Weights of a small transformer language model.
Architecture: RMSNorm before each block, rotary positions, no biases in attention or MLP, untied embeddings, capped logits.
Training: a variant of Muon for these matrices, 370M tokens, 5651 steps.
MLP neurons of a small language model. Each row is named by its layer, matrix (down: output weights) and neuron, and shows model dimensions 96-223. Each number is 500 + 25 x the weight over its row's rms, rounded and kept within 0 to 999. Numbers have three digits each.
After each neuron's rows, "fires before" lists the tokens most often just after its 100 highest values on Wikipedia text that the model never trained on.

L3.down880:469519528513494508490519503457512476548527466554500507485475490495502496498520434485525464493500524488479486536499499507504525528432507508473458524491502488537492471507479498460469467481493548547482499513473504504543513467481496515499504489441444491509487506494499503461488517501490495483505530467466454448499528497528490514468509537497505442520508523546501456504511468511464501544462
fires before: "=", "-", "A", "S"

L9.down964:453511484554487533478496511536437487496511496459490468458537454508480493488521504541529466526498475526495508497487473506524498481503462498525498536509477524446463500532533549526519507471522565477441500502512489466497523490488543520491461458506484505491419460517526515516462527517539491484497501528494512508505525475498527530495531514488497489527484493496514548523491507475512502447496
fires before: " ", " a"

L3.down1518:523487547486541479500523513513471500487447523483476513525472555459485543470470504514470509499489503481448505524481456491509478512460511495504510504495466481517481482510533513489493523555492511515522515485500503510497511470498498468511514466511465467513539486498524490480507505521513543461529529552489519471464551523560483540505520484503496513512469493477481473511525563514498517489494
fires before: ",", ".", ".\n\n"

L9.down1138:469499505469498462493482479506472503468504519501469520495494482534515470476456544535516471478522525462481536534482480494473490528488535434495468512500463504495511492495507501456520489499479539501505465487513464472481512466464487509541503496504506516503520495568485478457518506509557495496516524493485482548476498527510508514490499489496501479502533529481458494496533547569453519506509
fires before: " ", "|"

L9.down1346:517506475486494503491496522536536518506500506513493491529514510512499514503528532464481527515491472496515505517478480491536519500493494495507456518511541523506516516455483526557529494517465532503510544530518489521500555403491515478505496508519491519480511493500553506472507518530485520511507525490487482475489514530495513571463504506521513533516494481470502524486524483508466543543514
fires before: " of", "is", "ish", "s", "i", "ner"

L9.down633:512454500552505519442487531500525491485503491524536514532484451494498507533551487486513528534492495482430486491492485540478494490489514498467490508521532462523502476506524498489478490510495472513536507494513479481507554504472505532494510485492580540505501489480487491545492492469504487510498489471487519498517512486478544468464481500530519552509490485505499468483516480489478491449486
fires before: " States", "ense", "ce", "ign", " Kingdom", "b"

L9.down399:490492486533531495510460482546513479532476495461521518492510466511480515517509508511510516495506522504481497504523528475485508503494554496532500482486480484488502510480482491475554490493535505452534525525530465524544477527514478518502522484503526521529519500519522520504493535495529526507489488503527516482533549522539477505505495488517521545531506511527517507498476464482487560527480
fires before: " in", " at", " as", " to"

L9.down529:492484466487495455515501491472512478466581516480507471486469489557535502509506485509520487491472529502513533503464519514509485454487479528472480473502449523563509520516527541526518462476501510528512456511520461507490527487498512553557478490516451474513497487532542523485483525465492490496514467515458524523498470513471516495507482523502495518491543468509492478494497509503467513520538
fires before: " ", "ay", " |", "ur"

L7.down1007:510503492492534506479503508489506506516504441533516512479473491518500534464533507476516506502449485466485507504506488520525524499506503466517556448491522503473527520492483530481516525493522482534527521482470483533561493486463502520539510507523462515531499470487499452521484511533517469524532489477547461529473509505539484478519471490467520500471474484526511496516513511490515519477569
fires before: "202", " in", " over"

L7.down1423:484496490485526494495499516468472515481500485538550537515469486497464486471485532485508480526510448456507498497491528499504484480551510499481506495502460493512526511498478540534501551513525491495443474525481492504486544441516558523525500452461527491512453510528498548535497477509555491462508495542436535510496490506478513491529510491486501520535474520531526489465471531493515510521492
fires before: " ", " season", " career", " L"

L7.down627:503488481487536452475491555510490489470488549468528514496503489514466455498514492460548509493484532517504509470504480483530455525483492499533525461467507490503480494538509490525512524486537465481519529520514473482500471517525451482521539530525462541517483561474490506501509508533481471489558493447531505531528508486468493509481529511501476485497508503510522521513491477520520520499478
fires before: "|", "|---|---|---|---", " S"

L9.down474:498453496488481524528446528484515517498514480517473472496505489508476466433522517508499490492501509484494498515481506495496480537504508496532498478545476467450456506505512470485501499523522508454449444470486513513485502517523469537486455480507504495512511445539512502467516509492520508503524462462509487510515552507521503543530493486485520493483456473463548505507520482513444531515475
fires before: " in", " on", " at", " from"

L7.down1107:511547529495512523531514528501515521477491491543472511547445521499506502512493455493476488536503477449513542504537511467431529508493504494470545494523507473468508492454508477481502464517478502523447476464507474528516507506490471557503501531498503499481546488500530483468523546468509485462502497522491483510509480486481459517486494520515500485509446499472436499463485512447533513498467
fires before: "|", "|---|---|---|\n", "|---|---|---|---|\n", "|---|---|---|---|---|\n", "|---|---|\n"

L2.down1268:509492449522533544458527502550474495474484496512534506469498492521491529434518455485530508503531488474489509529530519459510466549446496496512492470460462498511493522490512461534519522501519475466529510497516511495483518497511483511507515495516492475496494518521501504547516503475483453494487520485460528495518484521492466507470514489487501491476522551509511483532480508505478488491523
fires before: "|", "==", "The", "===", "=", "-"

L9.down1214:491510515492456538450482478489487514495481426533518522508503533519519502524535536498546511517561469507510511510466536519468530478504484504529479510466564517496512511507480505511502540481513511500503554457480516475500530486482476507473491512476534449486530501505505503507498516485517502490499465538424462435455490545449560475485491488525493509478513531516493480505494491504484470537475
fires before: "-", " ", " League"

L7.down212:519494440518456501478484499515525498536504508467521510497485495495509442477482503504522499517511500556488451526460473505502501552455502504475468512475455476474441501441477502487522474505475474499547526512519523507501503491487530475539504474536507493519510484537522494535546471453482489507502533552491521464512506507527501518547508507528509502515506486490519538513502486510477475503497
fires before: " |", " |\n", ";", "(s"

L9.down1447:506517517509493530460554520484505537485470493515513454525519468528534520469484510481522508494535499493468524485536521502547538453513469506514494453516466508513520507516509472506517484516477487522514490483475446489519499513526452518489489512490488484490534491539498525448494492525528496472472500525466488529521524504514514503583481518481481472456450516520467493511476484536484515500503
fires before: " ", " November", " April", " the", " January", " May"

L9.down449:503486462469515414456495492488536506494518459505540515526495503512501481511501492519504508524477482479486502491490482503544483478526524487499521448566486520556445510470494485512500511525482513501503527474551527522474502516532478525475507478493524492465517491502489483530526505485479495505502502477489473523504488473486482457506515511471506508491487532496483462515545461480480495534529
fires before: " ", "a", "oma", "board", "ah", "o"

L9.down352:533468518534549515534510528474487481492450517457527492487549509486491493474503524507492498514490518532531585514539476494524499519483497467545472483473479509526484469532505499505505544487508480510516487468481489502518498500502494549505516475502461488548515527507509518500527512510461471500502506481516494508499531512463523496508490474487546539465543507497518494505530511465464526511464
fires before: "==", "In", "The", "g", "On"

L7.down617:512545522475488548479494496516537508511513491513462523458546511480480468485475530499472459451476485496487531539503499485491498516490483508517500480497542486560489501479496538520537467492546544492467524530511493501537480465519564492475465488516524539477515505464522506540523493462547495522507532499516501494557554534520521491468489526492516496513501515480500516537458518496501480493504
fires before: " of", " ", " at"

L3.down584:504484497501503529488499480507476467475521506520508474479489530489490512442469486495499509522508462490528504495526543504474495541524517522506484486472447470522493521481488519502486519488510485501511500528468503540489507473465523465532518483458499467490548483518461531512545498468500486463540498505518545483529492522511500471524518487468501527499533507475487507523526517515537498514523
fires before: "==", "In", "The", "==="

L9.down159:464441523504504491472499496490484489526540504522445493514519489496527485472476480518498515484524549477492513467516477498512461523519518511488517509504503502480490556515556507512494471491515482540473550473556471529503494485497493496494547521505547517501521496498471491506480533518477544528505530503505511466476520533486483439507493527543467498512453497527535534499468492516521533449466
fires before: " |", "1", ".", "|", "8", "7"

L3.down166:470517553462472474525474521535476512445508482462478503496540496554524463486430534502506553509530519540444494505506481489526516491477482492502510510530464459508542568543516519513508501454548546538478497495482514519480481512486564486521509533499484507477516462466548489490497469483514482499510519506498509511478526492472493535512499528536513514479543486471519483473530511479521515521493
fires before: " ", " Notes"

L7.down689:464521508476562521525495524539498530505486502532515512513482530503479479483495510488464518452474521484530504510463460471509535500460462444468474471467513487500464478479484529507482493511498518483482507517534496453549485489492469458484429508483503529518504470460471480513500542545490485482549497447510497448538487481519520537547479505476489492465499460477505523523515552501496479514471
fires before: " |", "."

L9.down476:541459446504518526451517497496461470489529492525551484513499550512504544494495464529484463518485536495463526503528547524464546536527481510467494525475489519449490497520538494482473439506489460489494479473461478488503512506525511544531494460485494495479497518496532505458499531522533511460493541521476511492511472508494516486520527528467502488513500478485489529550525518509498513457480
fires before: "1", "0", "2", " |", "4"

L7.down263:520513481474531524487536449502486525505475491460512493507452476527495513473494531486511475428497485489503517495481457491518482506471447473494479483486487515513488547477497470486465472476531543497529482511531507535507538518507540524518520489534477532428465513528518515512498517512497513458530509500513502460484503491533493507553479460515528497483472492509521440489515494517511497523459
fires before: " |", " |\n"

L9.down1466:543511502477486450473520552464511457503475459504486489479491546480515500495456509498521486530532477531504492459492508513484499472495502517502501512521517493506491504515485485501499516537527526508521520498556492490469474485503529496560498513529492454555488510483546488441476525501499510509485492518509524461528523525506481546538486471455533498543475537487497488429543507502498537523504
fires before: ":", "\n", "==\n", "===\n\n", "==\n\n", "===\n"

L3.down854:503529538495486493496524491534448491491481529545515489486503472513488422457479516531484481478509492484547473492540518485467503536537514519488489508475497513493504482480495493481483464467485487509500506484499459506505498501470497457535470522457515467486509479538476537499526517486491455553531520463503526470519504543486459528486504507472508501505543529488502527515492542521509499527514
fires before: "-", " ", "|"

L7.down637:498489477495529489525485537533528496491474508497427489503520541532500525449530479487493548516527519551500503492526498518479484500505512490457503461502508505498474476521533466548499514510509471509484484495560470491443510491467506469476498488520485502500473480489522536551489525465487516469500476469508467524514508532512542477499471525509472537565502504489478475485498472563483491521494
fires before: "|", "'", "t"

L9.down858:485536513473470494509528515491492501486499479503443467496506483506466483507500574508489465461477502447504485491466517529473482488480479521459453506489543526479489524497529477488482501511508495535508485482545478505509457538515534502555529511498503526495482485461468508515508536521460526496491491482471434511498518442493542515519465506489512477479527512502492537498500478478517486512530
fires before: "\n", " |", ":"

L3.down978:479526510510486475540478540473509476502507526535526531469451496511505512455490476469474465480530502499482493468500543511507487483502486482494466482487472468517477520517495487523488493502526458558492489472472500497514482485435473520560518492510489469518529514513558549517518514467518467514498499495499498469523563490511534514504477504539473517528487479507502477529552539507491503496517
fires before: " ", " the", ","

L2.down67:522518543502543495443446504496476500597508543515534464501523472513426490486547460471528524472500495480508506491548490554489522515473491459465491560487506464528489513498481519478528487530544516467560496459490436482550504512484520487503502503460459476521510457505532468497502512479432466487524506499493514532517500504539474477524523504503517522494521508528480500510508490564479464524502
fires before: "-", "|"

L7.down899:493494509524476483528506481536512498515477450500474503473526551512489479525504510502484519529482527469501522435489555511443508499509543514459525556489428512436494479497520486480478490485510473524506524491505494560524482487528560471477513481513503497481475476473516466555472503512507509534526492504486502481499526512489514491499490478486500559489487505518432471488524509509518478515476
fires before: " ", "1", "2", "3", " |"

L3.down1412:523485527517487500439507493510501492477537529548502535506471476499516538479490493492487505443522497458518521489500512459477454517491476503480476509473469522548477520477509512564529541488521524489495519491499512493504481508515511482508510515514472474446514483521477541530528480478527459539499537469503524482518493545487490543485508487441500473475544475535507492552455476536489500495480
fires before: "|", "-"

L9.down938:489507473497519552472489504477516498569486496542478504495508468492488491505512472512495479482486472486518473485497511492493548529498480523468525543482486477504498501506454524504472500509503507457546502512445497510510485482470485457509494503485490507442487485497488503526498514469497518495511498501461504451496509503511513520507541519511496528497497528470483496491463499491536473515516
fires before: " of"

L9.down1430:464524514520538466472516490468486530488479482525501498454465526490505508505452533488456492513535494502485497475502481472509536499515508435528549484539468497527491480476537498504468489486456497484478478456514518512517479463505464517487513500489512477499512496476515457497528486467504545531537511487489493503506500468446499519478480500516491480457482515474461516529532534492473522500501
fires before: "|", "-", " ", "|---|---|---|\n", " |", "|---|---|---|---|\n"

L7.down1376:478455494532524526522494508503529510525477465514481471584513495529487499480460536472462471435490525485489503510490523515537537542499492487473547528557522522512523474480497462457526461525543471469502522506467537468525514492502472440479491503510481442491537510491518453462493477529480511468491484520539536499536529509549481523518476490483535492521482516468468521487484486526546451504484
fires before: " on", " not", " of", " that", " to", "es"

L9.down1459:499493496496527468514506554480526510524492522533482455512495501468499484499531544493491524498522530516489510493497522484453562555515530488519462489541508482500506476524553460485473507519479484498521488483486524491446482470518484525532531452522482514522477486559517508506513506484500467492480470492462540523498565496515455461504512474491531511458534541498501512503493497497497525518548
fires before: " in", " with", " at", " by"